Weights of a small GPT-style language model, trained from scratch on English Wikipedia.
Size: 10 layers, width 256.
Training: a variant of Muon for these matrices, 6688 steps.
MLP neurons of a small language model. Each row is named by its layer, matrix (up: input weights) and neuron, and shows model dimensions 144-239. Each number is 128 + 24 x the weight over its row's rms, rounded and kept within 0 to 255.
A block is one neuron, or neurons of one layer that tend to fire together. After each block is what it responds to, as a language model described it from the Wikipedia text at the highest values.

L4.up406 [143 163 184 123 155 163 123  92 107 137 114 144 136 117 118 159  71 148 108 132 128 102 157 114 143 163 151 102 131 131 115 143 138 130  69 148 126 158 153 105 171  97 143 135 155 130 118  95 118  76 152  99 121 129 130 115  72 120 117 155 145 105 122 107 125 124 129  74 103 130 119 116 125 123 138 169 124 111  98 119 136 135 137 130  68 121 129 147 135 142 102 110 117 167 173 140]
Word-completing suffix pieces. Final word pieces that complete a word split across tokens, such as -ing, -ed, -ation, -isted (load-ing, weight-ed, comb-ination), plus the opening parenthesis before metre conversions in "Elevation: 266 ft (81 m)".

L4.up696 [135  77 155 138 114 145 169 169 168 109 128 170 120 118 143 126 126 131 149  79  93 114  62 105 144 142 114 136 104 101 113 144 168 104 134 113 154  91 118 108 139 157 112 121 110 103 162 150 118 107 118 120 106 105 147 140 126 145 128 123 103 128  76 122 164 115 154 120 142 113 131  72 103 161 145 126 126 136 142 134 117 102 153 139 154 156 107 112 163 114 104 147 102 112 151 115]
Coordinating conjunctions in lists. Fires on "and" or "or" joining nouns or names in titles, lists and pairs, e.g. "Gold and Silver", "Regionalization, and", "Modeling and plotting".

L3.up116 [138 128 111 135 102  72 121 114 138 121 128 143 143 132 166 159 132 150  69 174 134 128 165 130 153 153 101 124 124  78 130  59 142  82 112 166 147 150 135 140 148  92 120 105 109 129 144 147 132  71 100 126 120 134  84 125 118 117  94 108 105 128 147 102 108 157 108 159 112 107 157 141 180 126 116 173 140  92 131 153 127 128 117 107  78 176  89 107 113 161 149 129 131 146  94 127]
L3.up209 [159 168 142 151 153  93 121 117 175 113  92  63 154 129 124 134  87 127  99 176 110 163 177 149 113 151 155 107 130 119 158 143 145 114 156 172 157 153 111 112 134  76 133 127 146 118 170 118 121 120 124 116 125 106 148 136 125 148 139 137 104 127 128  80  76 122 143  98 115 159 116 163 151 124 143 103 133 147 123 144 118 116 153 154 148 109  89 138 152 121  98 111 118 125 121 142]
L3.up448 [144  96 149  93 150 145  73 100 163 108 153 194 111 133 157 116 106 152 114 167 151 135 135 158 123 138 126 146 162 132 134 102 123 112 140 195 117 110 159 106 143 128 104 136 133 160 136 158 157 124 114 160 157 133 150 102 130 152 131 142 181  97 100 133 110 168 154  99 127 155 140 130 151 134 123 148 162 107 124 142 104 146  90 124 130 148 111 144 147  85 137 130 136 118 144 172]
L3.up740 [100 138 145 116 169 120 135 150 119 142  79 153 126 150 150 122  97 152 114 180 126 159 138 166 118 173 126 139 148 129 126 116 126 106 177 139 147 119 108 113  96  77 135 107 148 142 148 121 135 140 131 132 156 110 161  99 138 108 142 155 108 131 135  81  96 102 145 132 162 138 119 120 158 122  87 141 115 118 127 108 147 126 163  94 114 126 131 129 170 100 105 137 132 142 114 113]
Transitive verb endings. Final pieces of split transitive verbs just before their object or clause, such as demonstr-ate, expl-ain, imp-ress, alleg-ed, show-ing, also that after said or claimed.

L5.up13 [127 177 179 130  78 119 101 125 119 150 126 146 156 139 115 112 106 133 139 156 107 124 137 132 122 154 142 128 115 154 120 126 133 131 127 139 113 126 124 139  92 123 124 102 114 103 139 109 140 100 166 101 125 136 155 147 148 168 161 101 149 140 154 166 138 113 104 167 117 134 120 148 119 171 114 107 115  99 171 112 134 137  85 139 116 190 151 107 128 149 133 141 162 110 150 121]
L5.up29 [ 98 143 142 164 142 140 115 150 131 168  99 100 158 111 120 127 131 132 119 169 126 134 114 107 171 140 125 145 197 103 111 144 116  80 106 134 108 129 118  94 144 122 122 124 128 111 146 140  77 144 179  82 121  94 172 103 115 123 154 145 148 143 146 171 105 137 104 126 105 120 108 104 111 149 115 163 174 133 131 133  90 171 172 148 129 186 122 128 117 136 142 127 104 150  97 119]
L5.up42 [132  55 128 121 111 129 128 113 100  92 167 124 115 130 164 106 152 131 168 160 175  81 166 124 132 151 127 112 105 127 123 145 145 135 139 103 112 115  88 137  59 154 132 125 123 140 154  99  97 130 124 105 113 105 158 127 123 138 164 168 112 115 108 120 140 149 125  94  97  61 135 130 109 116 139 136 109  74 122 154 117 135 138 109 178 140 118 122 113 156 166 121 160 122 135 107]
L5.up200 [ 85 188 117 138 132 116 127 142 119 140 135 114 134 123  69 123 193 151 129 137 123 127 167 110 120 177 154 134 138 108  84 117 104 140 128 111 107 136 144 131 164 140 117 132 110 152  94 148 125 151 160 168 128 145 140 127 115 153 124 159  82 166 187 148 131 112 154 106 125 107 100 119 149 103  98 142 156 142 137 107 168 100 109 135  88 145 130  91 147 118 144 155 118  99  77 103]
L5.up251 [ 94 112 126 128 111 134  90 151 145 117  66 104 121 111 124 112 126 108 124 160 141  96 133 116 167 154  82 103 151 158  84 153 119 123  97  98 143  82 174 133 112 104 135 137 138 117  97  95 116 140 135 119 123  89 124  74 122 121 134 115 115 152 101 137 119 117 149 176 149 118 154 116 159  84  72 156 124 130 167  91 130 166 146 104 117 123 135 136 112 101 121 128 105 137 190 134]
L5.up282 [134 135 124 131 152 133 138 141 153 151 137 126 143 151 145 115 133 106 111 125 108  67 126 140  55 105  93  90 107 153 117 135 107 121 139 168 140 140 130 172 128 126 116 160 145 111 114 135 138 123 132  55  82 160 105  89 122 158 123 135 158  97  73 148 100 140 160 116 177 181 141 137 173 135 113 140 137  94 117 160 145 138 124 124 105 151 148 107 110 150 141 118 170  69 133 102]
L5.up308 [149 144 103 149  54 112 157 136 103  89 117 154  95 145 130 176 135 100 143 168  83 140 113 143 122 128 120 140 115 161  92 132 154  93 110 114 113 123 113 105 127 119 129 134 137 158 126 149 142 113 160 142 154 159 133  98 122 144 151 142 123 148 136 167 130 103  94 138 139  89 162 164 106 104 145 121 118 137 139 137 124 126 162 131 138 116 160 105 115 141 123  87 101  96  69 129]
L5.up501 [120 122 141 111 147 139 109  91 108 125 111 141 150 123 131 126 140 171 127 137 148  62 110 141 164 107 134 118 158 107 126 156 154 155 103 140 152 104 153 145 134 108 144 163 100 115 156 128 140 138 150 134 137 146 117  70 118 136 141 123  70 126 142 142 141 151 118 148 150 108 133 163 145 135 129 158 153 106 122 125 117 152  99 134 163 110 125 124 113  94  74 152 164 121 137 177]
L5.up519 [160  82 129 130  91 125 101 129 123 170 110 123 105 129  91 187 150 116 106 144 133 110 150 145 152 150 121  93 123 161  87 127  93 121 127 139  94 113 117 104  85 112 114 133 146 133 121 103 147 147 126 144 130 135 132 157 134  98 101 103 131 100 133  96 133 103 140 135 117 149 123 106 121 169 125 135 113 135 110 124 160 195  99 161 155 151 130  77 127 172  77 114 168 153 119 130]
L5.up525 [137 116 128 140 103 142 116 110 116 131 104 134 121 124 118 132 134  81 128 146 101  80 100 122 128 121 125 146 129 142 123 106 135 165 162 137 121 100 153 131 100 163 118  98 104  96 123  92 149 153 122 148 114 127 132  73  87 139 134 126 132  95 134 147 137  76 110 139 162 135  84  95 139  91 104 106 137 127 141 158 134 182  77 128 141 151 160 108 101 128 130  95 150 169 189  71]
L5.up609 [152 105 138 144 100 120 111 108 112  93 122 122 116 154 136  84 141 134 130 101 171  67 136  98 164 122 116 129 143 115 134 126 146 133 119 119 115 113 141 107 116 140 118 128 107 134 124 123 132 109 110 154 141 147 132 146 118 109 112 118 139  92  89 124 124  94 148 114 140 126 119 120 145 115 104 127 145  72  96 102  86 157 154 176 106 121 117 115  89 132 179 145 158 145 141 127]
L5.up664 [118  83 130 113 121 123 154  84 138 137 109 127  80  92 101  89 142 114 104 139 123 118 105 122 122 132 105 144 125 163  96  86 116 148 131 116 169 127 155 102 153 119 127 149 120 147 139 177 162 157 102 125 152 105 132 139 148 140 118 175 149 111 116  88 118 157 126 141 124 160 134  89 165 160 113  87 119  82  98 137 122 172 106 101 106 109 123 117 123 124 129 150 114 133 137 126]
L5.up697 [163 135 100 161 155 130 115 105  84 111 112 137 138 154 127 120 117 135  77 110 101  76 124 170 142 173  48 127 134 131 118 143  81 167 120 136 140 140 127 115 120 141 143 107 118 129 137 180  88 112 142 126 103 125 101 121 119 107 143 147 118 125 139 132  99 155 152 137 150  93 133 128 110 124 131 144  80  90 138 166 146 126 149 122 168 133 102  89  73 125 117 126 122 107 120 174]
L5.up722 [ 90 119 114 102 146 127 137 123 160 153  80 147 182 128 114 161 168 154  82 131  76 199 141 131 129 118  93 107 102 168 137 135 133 146 150  67 112 118 176 127 106 182  93 171 157 100 138 153  96 102 126 137 133  63 147 102 160 128 163 147 111 153 128 130  97 112  96 129  59 120 136 107 138 135 146 121 126 103 141 165 133 133 116 146 104 143 105 112 124 155 113  81 107 126 175 117]
L5.up771 [120 145 136 147 139 131 131 178 148  91 110 153 146 122  75 134 162  84 165 120 116 105 121 135 186 149 173  62 133 149 121 178  97  86 128 112 119 109 170 139 130 131 127  74 107 116 151 130 140 123  90 161 171 105 126 129 141 135 122 157 138 132  85 160 116 114 175 116 118 144 120 137 144 155 118 116  82 117 120 169 153 149  99 151 125 118 119  88  97 149 124 122 151 136 164 140]
L5.up963 [163 122 113 127  73 167 130 140  75  74 120 124 136 130 130 127 129 147  96 156 120 120 164 138 130 182 138 106 155 157  87 106  84 153  99 107 137 161 118 103 104 175 148 134 129 124 150 133 117 118 122 156 137 142 130 160 100 104 165 108 116 118 169 147  84 143 109 108  87  81  95 130 151 160 115 169 122  91 155  99 137 116  87 147  62  84  83 113 138 130 112  95 146 116 153 140]
Time digits in tables. Digits right after a colon in times and durations in table rows (5:00, 4:34, 2:00), and spaces before numeric cells; weaker on commas in place names like Phoenix, Arizona.

L3.up38 [122 119 142 119 145 134 147 107 151 114 105 144 132 138 120 137 145  79 105 110 172 110 159 105  96 147 139 148  86 190 110  90 141 122 109 127 133 167  62 115 115 108 126 125 109 140 122 154 155 114 129 133 137  94 134 143 109 106 148 136 120 142 148 142 145 131 112 104 125 134  88 131 126 137 120 188 108 132  94 155 164 122 166 131 115 157 126 144 117 148 118 134 146 143 108 128]
L3.up252 [169 154 143 157 119 160 150 118 128  95 129 141 113 133 145 133 169 116 123  95 111 155 133 127 109 133 159 146 109 125  97 115 188 162 132 100 101 103 106 121 115 141 119 125 139 116 165 133 112 135 143 122 153  86 136 150 128 138 110 140  76 142 120  98 146  61 125 131 158 121 176 116  89 159 120 145 131 173 128 137 153 126 138 142 130 108 103 122 144 114 130 113 133 143  84 110]
L3.up512 [102 159 145 140 147 153  86 118  94 110  90 142 142 130 141 147 138 155 139 123 103 147 138  76  88 127 126 147 132 155 124  79  95 167  86  83 138 114  76 139 133 128 173 110 138 206 129 136  90 106 162 117 118 125 126 101  84 125 128 128 100 132 130 109 173 121  80 113 111  93 150 139 142 158 103 112 123 179 142 141 148 110 117 100 120 171  88 136 143 115 139 150 155 141 141 157]
L3.up947 [134 145 139 134 104 156 130 122 117  86  90 128 141 141 120 143 150 151 129 142 109  78 110 102 160 159  65 194 120 130 101 117 151 131 118  82 104 118  77 106 120 153 183  92 141 181 122 153 142 106 161 158 109 123 137 103  97  81 128 125 123 150 126 177 126 137 119 152 155 118 147 160 113 172 135 127  98 140 128 120 131 106 111 132  85 101  81 141 149 103  96 128 120 154  80 105]
Of inside proper names. The word "of" inside multiword proper names of institutions, titles and works, such as University of Naples, Museum of Art, Archbishop of Paris.

L5.up43 [126  96 151 165 170 143 114  87 108 142 157 123 142 155 132 144 127 154 119 128  99 115 154 142 109 138 113  97 140 150 107 110 159 147 151 154 127 128 101 111 128 120  85 138 122  98 103 141  96 137 147 134 120 129 151  93 124 113  88 105 118 125 137 175 114  98 104 138 154  91 143  93 152 129 148 113 164 179  99 192 114 106 153 120 122 129 114 143 144 120 105 137 164  81 123 134]
L5.up140 [102 181  80 140 139 137 141 133 159  92 100 158 137 137 154 129 117 130 116 121 137 115  83 110 139 127  69 130 110  96 110 150 136 124 114 169 128 162 104 149 128 180 117  81 146 164 124 120 136 114 120 102 160 111 164  95 161 128 129 112  88 115 150 127 132 144 103 132 186 166 136 107 113 116 109 137  80 130 147  99 151 137 110 111 143 156 173 110  77 104 109 158 127 167 119 129]
L5.up187 [174 146 129  91 132 129  91 131 139 135 138 164 170 135  83 164 126 127 122 132 129 131 153 131 149 148 128 121 117 160 119 107 126 149  79 129 146 186 105 122 118 141 140 152 136 102 124 144 136 130 121 147 143 128 149 159 144 130 130 120 117 109 152 103 104 120 149 101 135 120 122 120 183 125 148 141 116 155  98 114 140  99 166 118 110 120 124 110 182  61 110 131 159 130 120 126]
L5.up298 [111 154 115 126 121 116 166 144 124 100 126 160 125 137 112 129 104 112 155 150 115 155 162 137 119 142  84 152 138 149  54  94 123 142 127  96 119 129  93 110 129 149 154 127 132 114 114 166 129 159 113 118  87 151  90 118 158 139 156 113 112 153 141 138 138  90 149 157 136  90 137 103 166 120 137 129 114 166 112 145 121 168  98 130 150 149 122 149 115 103 114 107 171 112 181 102]
L5.up370 [153 130 160 154 139  94 153 104 100  96 162 133 121 133 163 177 111 159  97  58 117 162  91 151 104  82 106 134 153 169 140 144 119 136  88 111 129 184 125 102 136 113 131 144 144 135 154 188 118 143 122 136 134 116 156 128 122 157  98 110 113 142 119 136 107 158 170 164 154 135 161 143  96 115 156 116 117 133 153 120 128 177 101 101 144 134  94 115 119 120 129 121  90 145 128 122]
L5.up372 [164 102 125 147 137 134 137 124  68 147  90 122 141 135 139  91 101 128 162 151 135  78 122 157 101 171 139 143 130 128  91  95 117 138 129 143 128 144 114  96 103 122 125 112 109 105 157 165 109 101 146 110 148 107 126 130 145 149 129 136 116 135 151 130 118 123 141 107 110 104 122 193 154 143 131 105 114 111  61 123  61  91 121 156 134 120 167 103 107 125 135  74 123 193 124 146]
L5.up379 [129 184 116 131 127 151 144 121  85 141 113  95 134 131 166 132 117 141 121 128 115 133 149 107 146 100 107 107 146 140 109 105 147 133 130 144 118 147  97 108  92  64 107  96  82 144 141 175 120 145 129 168 126  91 125 142 122 146 122 151  89 104 143 127 127 145 155 130 130 114 169 156 128 143 183 153 118 119 161 126 129 127 145 138 135 150 124 130 170  95 138 110 152 106 142 163]
L5.up567 [112  92  72 113 134 157 120 103 125 135 120  98 152 149 159 102 112 185  74 109  79 129 109 162 103 161 142 105 161  86 100 120 161 137 118 100 106 139 157 167 140  90  84 137 159 130 174 104 104 103 122 129  75 125 135 165 137 126 106 131 150 140 154 120 163  90 180 100 136 168 173 104 111 142  94 125 114 125 131 102 104 131 168 145 109 127 116 160  90 123 148 109 169 134 132 121]
L5.up574 [126  92 105 147 114 128 108  82 140 132 146 118 104  75  83 145 128 147 145 132 112  90 169 142 144 138 121 122 155 137 146  79  76 119 138 108 131 121 120 111 129 102 162 154 116 116 177 157 120  84 114 135  94 126 154 127 113 126 101 124 140 187 146 115 116 134 157  87  80 101 160 135 135 152 135 103 151 162 128 174 166 136  97  98 175 178 126 134 125 135 137 176 167 104 140 143]
L5.up598 [167 163 120 131 143 161  89 120 143  88 160  85 158 121 117 131 119 128 136 128 144 180 122 146 152 131 130 146 161 111 121 110 131  94 134 148 144 148 111 103 104 138 137 130 168 131 163 151 121 177  74 145 105 142 162 148 105  89 143 151 126 124 135 149 146 126 139 108 100 127 123 104 141 136 143 111 152 148 114 153 120 140 169 116 119 125 112 135 109 105 156 122 142 163 106  89]
L5.up675 [157 140  86 177 124 139 151 109 146  87 122 127 136 122 112 152 126 128  97  92  85 114  97 110 151 169 137 107 103 145 108  91 147 132 164 106 117 147 154  87 136  95 123 131 118 108 128 153 134 115 139 151  96  95 115 140 160 169 156 155 118 167 141 130 131  99 146 104 115 130 110 141 118 164  86 128 139 106 152 110 144 109 111 144 104 101 110 131 162 161 108 139 132 163 135 105]
L5.up702 [163 152 161 143  87 102 143 134  97  79 118 127  86 112 171 167 101 142 168 176 129 125 151 138 124 162 134 126 138  94  90  90  87 108 123 119 113 140  84 139 109 115 150 121 135  96 123 141  99 132 111 140  98  92 100 116 153 152 172 149 115 113 103  68 135 158 118  83 166 129  95 125 112 122 128 126 114  95 160 126 155 119 142 101 112 134 110  90 131  97  98  89 117 137 125 135]
L5.up733 [133 154 161 131 114 151  72  84 125  97 114 107 146 141 127 146 107 146 133 132 144 174 124  86 119  73 117 150 100 127 110 138 134 122  73 126 134 146 116  99 111  90 112 120 121 131 127 118 131 159 136 122  96 150 113 116 135 187 172 130  80 119 102 159  99  90  99 118  86 137 115 139 149 138 147 141 140 119 125 151  98 175 107 136  89 116 173 116 115 140 125 146 166 131 145 169]
L5.up864 [131 126 156 100 128 118 115 134 123 140 115 104 154 112 143 155 128 123 113 117 120 108 161 159 133 119  97 133 110 169 123 148 152 109 130 123 146 105 127 147 117 108 138 114 136 149 115  96 184 168 114 138 129 109 160 121 120 110 136 170 150 106 112 119  80 131 121 146 119 133 128 162 137 108 125  86 126 146  96 158 109 161 148 149 121 139 152  85 139 156 168 129 154 172 135  93]
L5.up939 [124 136 130 157  96 117  90 128 156  98 125  98 148 111 120 125 130 110 150  85 148 148 124 118 131 103 175 110 134 181 117  85 167 134 141 118 120 155 133 119 113 112 118 158  84 128 127 147 142 158 151 150 130 109 170 111 130 143 131 149 135 135 149 174  72 116 102 108 107 113 119  78 150  91 114 145 135 119 127 112 110 117 105 139 129 145 150  78  85 111 111 106 143 139  97  99]
L5.up955 [104 172 157 173 181 101 163 122 152 134 108 141 135 128 134 136 140 132 160 133 107 146 145 148  87 115  91 136 107 159  99 121 148 131 113 106 126 103 119 120 128 100 114 113 119 101 136  98 159 172 122 188 120 139 139 161 115 152 127 116  93 144 144 110 141 146 146 132 149 105 126 119 200 141 148 112 161 127 133 134 142 120 112 119 128 144 129 161 141 125 137 141 164  78 144 143]
Title-internal connectives. Connecting words like of, and, &, for, to inside multiword titles, headings and proper names, as in Wings of Courage, Love & War, Battle of.

L3.up207 [159 146 138 178 154 173 127 163 122 116 123 154 150 157 161 106 168 112 171 107  69 109 116 126 156 129 131 129 169 154 131 146 161  89 135 164 134 142 119 127 144 113 148 112 117 127 111 111 106 129 115 145 145 123 133  85 126 108 160 104 133 101 103  93  71 115 114 109 131 131 105 144 139 139 104 163 147  87 171 115 115 119 147 146 124 126  96 112  99 157 126 126 153  80 137 152]
L3.up548 [107 115 119  96 160 155  76 119 109 143 145 118 128 132 140 131  82  70  97  85 102 133 129 116 159 110 138 112 145 104 143 144 127 148 136 148 146 110 149 149 128 129 133 157 140 148 148 152 109 126 145 118 141 102 134 108 165  83 138  82 157 130 115 130 111 152 176 103 116 148 107 174 149 185 138 154 133 146 125 137 111 159 100 100 169 148 119  87 111 158 140 175 159 105 168 176]
L3.up669 [ 84  92 103 140 151 144 142 144 112  96 150 143  62 136 163 111 126 117 117 113 129 117 161  72  68 128 116 123 110 139 123 147 102 164 108 130  56 108 133 163  83 161 143 134 121 152 110 113 106 114  90 118 114 143 113  95 131  76 133 131 103  90 124 130 171 136 141 107 163 136 127 155 134 125 129 117 133 123 134 114 140 149  95 115 121  93 126  92 113 114 126 114 166 144 140 134]
L3.up693 [186 115 119 132 103 163 141 132  75  92 134  96 110 133 119 129 161 142 135 137 115  99 103  91  71 136 112 128 140 134 113 106 156 117 123 157  83 149  89 139  50 128  96  91 121 133 126 144 145 124 137 147 132 128 122 114 157 154 149 134 157 151 116 112 108 181 120 154 152 118 131 109 160 124 105 151 109  66 131  81 135 160 133 104 140 120  96 102 125 118 122 141 145 138 103 123]
Sports stats table cells. Blank, dash or number cells deep in pipe- or semicolon-separated football stats rows, e.g. "| 0 | 0 |", "—;", plus "%" column headers in election tables.

L4.up41 [148 102 115 111 151 111 122 123 122 132 106  98 120 151 133 138 129 117 113 120 119  67  99 141 124 127 153  96 110 101 139 135 142 110 109 151 143 115 119 154  61 163 101 133 132 101 147 103 117 106 157 113 145 141 160 101 134 104 152  99 135 110 143 142 106  88 141 120 109 116 151 130 135 123 114 104 143 100 107 120 151 115 142  92 118 111  89 127 116 150 133 113 145 105  99 118]
Sports stats table cells. Space tokens before numbers in pipe- or semicolon-separated football statistics tables, often late columns like totals; weaker on " a" and mid-word pieces.

L5.up185 [106 132 137  98 125 114 111 106 161  84 142 112 162 147 127 144  96 121 100  90 144 109 147 166 137  78 104 118 162 151 109 145 143 134 123 167 145 145 143  52 101 128 147 155 162 106 115  95 126 108 114 139 110 109 110 153 150 149 124 149 130 172 115 140  97 118 131  97 156 140  81 113 135 134 133 176 137 167 128  98 182 126 129 124  74  90 107 154 123 132 131 103 142 113 153 133]
L5.up228 [164 161 114 108 143 149 114 106 138 100 117 136 127 164 125 153 105 105  59 192 170 130 119 132 125 127 135 127 142 140 112 145 121 111 142  94 167 102 104 107 132 104 123 160 154 106 132 125 126 117 109 132 109 147 129  87 138 138 142 148 108 109 118 119  58 138 155  49 114 150 146 148 122  85 137 131 151 123  87 133 108 143 168 165 114 145 100 105 134 129 158 126  88 137 126 120]
L5.up237 [165  86 141 124 121 116 137 149 141 135 125 123  97 110 122  91 146 132 135 140 115 114 147  68 129 145 150 100 148 123 158 122  55 152 106 158 168 142 170  91 144 123 117 144 169 103 106 104 125 138 119 159 146 127 134 126 128 135 174 112 145 106 167 154 111 130 137 101 113 117 140 100 151 157 128 121 109 117 106 122 104  81 137 154 115  99 140 144 118  96  84  94 102 142 109  87]
L5.up273 [162 136 138 120 145 156 100 149 135 139 170  93 107 126 107 143  95 167 141 101 139 115 147  82 152 102 112 165 109 143 103 142 130 148 121 152  77 139 143 140 137 123 130 161 115 119 104 135 103 178 149  78 179 107 146 124 123 160 148 158 129  96 128 152 104 156 100 145 131 138 163 156 164 139 123 170 164 168  84 151 129 118  86 151 104 149 118 124  96 110 119  84 112 159 122  86]
L5.up281 [123  95 134  77 140 107 106  90 134 120 173 104 169 121  84 106  90 141  97 138 148 142 185 120  95 123  87 136 163 102 152 168 135 143 157 194 122 122 143 122 159  81 111 180 104 163 153 114 123 122 143  89 126 103 141 141 142 115 147 131 131 113  94 146  77 166 108 131 104 172 135 173  83 154 155 122 150 136 103 170 114 136 159 121 100  90 148 144 135 144 157 110 110 144  73 128]
L5.up321 [187 124 157 141 168 164  96 132 192 116 102 117 119 120 140 114  93 158 118 115 119 145 161 169 138 167 121 116 127 115  99 169 130 155  70 168 122  85 105  81 149  93 153 139 139 106 116 121 147 142 118 112  85  82 156  97 112 102 153 125 105 170 147 136 100 129  98 133 139 156 157 155 119 110 156 138 116 145 123 189 132 112  88 136 117 111 138  81 140 153 134 198 122 160 142 107]
L5.up332 [159 136 168 105 137  89  95 179 110 144 147 108 112 149  86 111 101 130 121 102 128 134 152 118 143  92 147 160 119 145 155 160 169 134 134 124 116 145 100 121 122 109 123  79 124 109 170  76 154 152 136 125  98 110 129 119 113 127  92 132 114 130 136 136  90 146 141  94 117 120  89 162 131 139 141 155 153 122 101 125 130 134 125 196 128 114 106 133 137 119 130  80 132 136 137 128]
L5.up486 [137 174 141 111 174 153 107 115 105 143 132 150 120 113 104 142 124 172 119  93 156 127 106 102 144 109 172 161 124 158 151 150  87  98 174 118 113 127 132 109 104 136 123 111 152 126 157 110 120 139 129 137 106 112 126 110  68 158  71 146 165 103 138 132 126 134 101 153 134 156  76 133 168  97 163 124  94 114  63 126 116 110 147 164 113 119 112 142 137 102 150 116 131 168 102 120]
L5.up489 [ 90 110  82 125  79  89 113 141 122 100 169  95 142 170 112 170 131 147  90 150 118 161 128 146 129 162  80 141 127  94 126 140 115 121 133 135 147 124 125  71  89 103 148 156 133 150 141 108 118 114 121  86 131 163 154 145 149 126 149 127 130 155 172 133  93 106 110 145  95 144 102 123 151 148 130 118 117 144 107 148 108 139 133 121 136  82 105 149 154 117 161 173 146 144 137 108]
L5.up548 [113 149 132 110 172 132 140  80 127 104 135  95  97 149 113 156 124 104 124 121 115 120 147 134 170 117 139  99 182 162 143 140  97 148 102 125 159  63 105 136 135  89 151 109 138 162 125 149 172 121 100 157 166 129 111  89 120 120  80 135  91 121 123 162  94 163 130 128  97 156 118 137 105 119 141 105 131 134 122  88 127 157 127  99  66 130 154  90 121 102 107 176 156 129 148 155]
L5.up828 [146 122 108 118 112 125 137 114 103  98 174 111 110 170  86  80 104 104 120 130 159 141 156 135  90 151 137 100 159 176 113 124 167 153 154 128 109  86 106 148 118 113 142 138 116 114  77 106 134  97  88 150 149  64 109 120 107  97 112 129 129 111 108 100 125 119 112 140 137 172 146 121 154 156 144 101 152 120 119 115 197 120 101 145 131 134 137  94 150 127 130 153 160 132  95 132]
L5.up903 [122 155 146 137 148 103  88 111 127 137 125 123 159 139 130 111 123 138 108 142 136 150 157 116 132 141 102 101 131 116 135 152 136 157 137 135 144 121 111  89 140 117 144 119  85 148 160 137 110 191 159 159 110 104 132 127  77 117 125 128 136 139 189 161 121 139 132 122 100 120 105 172 106 138 146 141 135 175 133 151 111 108 113 110  93 114 117  83 145 115 115 100 122 142 123 117]
L5.up928 [137 120 108  95 138 140 116 143 112 112 143 132  89 152 118  97 134  99 152 124 148 128 157 170 125  94 137 132 108 121  97 126 165 119  99 129 189 136 140  83 147 138 145 149 112 108 169 126 102 143 129 100 107  66 138 113 104 123  99 174 127 130 153 161 140 160 145 115 143  93 119 100 137 154 117 146 164 141 152 122 144  96 176 145  80 147 108  83  98 100  87 162  89 138 119 124]
L5.up938 [118 114 161  97 135  92 100 126 128 147 116 115 139 128 130 184 104 111  83 158 108 161 138 131 107 185 142 172 138 148  84 128 101 157 107 117 129 113 137  94 166 155 134 111 147 147 147 125 142  96  69 117 129 140 119 108 151 157 134  92 106 102 115  99 120 133 112 156 144 167 137 112 101 150 122 126 117 144 117 142 146  90 119 106 115  96 123  67 173 142 138 154 139  76 145 162]
L5.up984 [162 129 110 138 173  95 139 121 144 134 187 106 164 100 115 136 114 175  77 182 106 146 148 154 144  97 116 115 118 146 131 138 106 132  96 164 127 133 116 112 125  77 117 138 192 162 131 153 134 103  86 144 134 128 158 105 116 132 101 179 147  97 122 113  89 130 121  96 156 132 123 122 194 101 105 123 150  75 129 133 139 115 146 138 145 123 138 126 107 122  81 121 144 106 125 137]
L5.up1007 [104 146 133 128 121 119 102  80 131  82 121 168 130 147 110 149  91 154 110 119 120 135 148 112 124 149 154 195  98  87 135 106  74 137 159 188 112 147  95  77 129 135 120  95 124  85 111 122 151 118 163 142 116 146 123 143 191 128 112 146 121 108 168  97 146 120 134 113 144 133 136 100 141 119 146  98 148  99 126 175 116 147 122 133 114 106 160  95 172 131 120 150 122 104  99 144]
Mid-word continuation pieces. Word-piece tokens that continue a word already begun by earlier fragments, often non-final, e.g. enthus-ias-m, occ-as-ion, airspe-eds, strengt-hen-ed.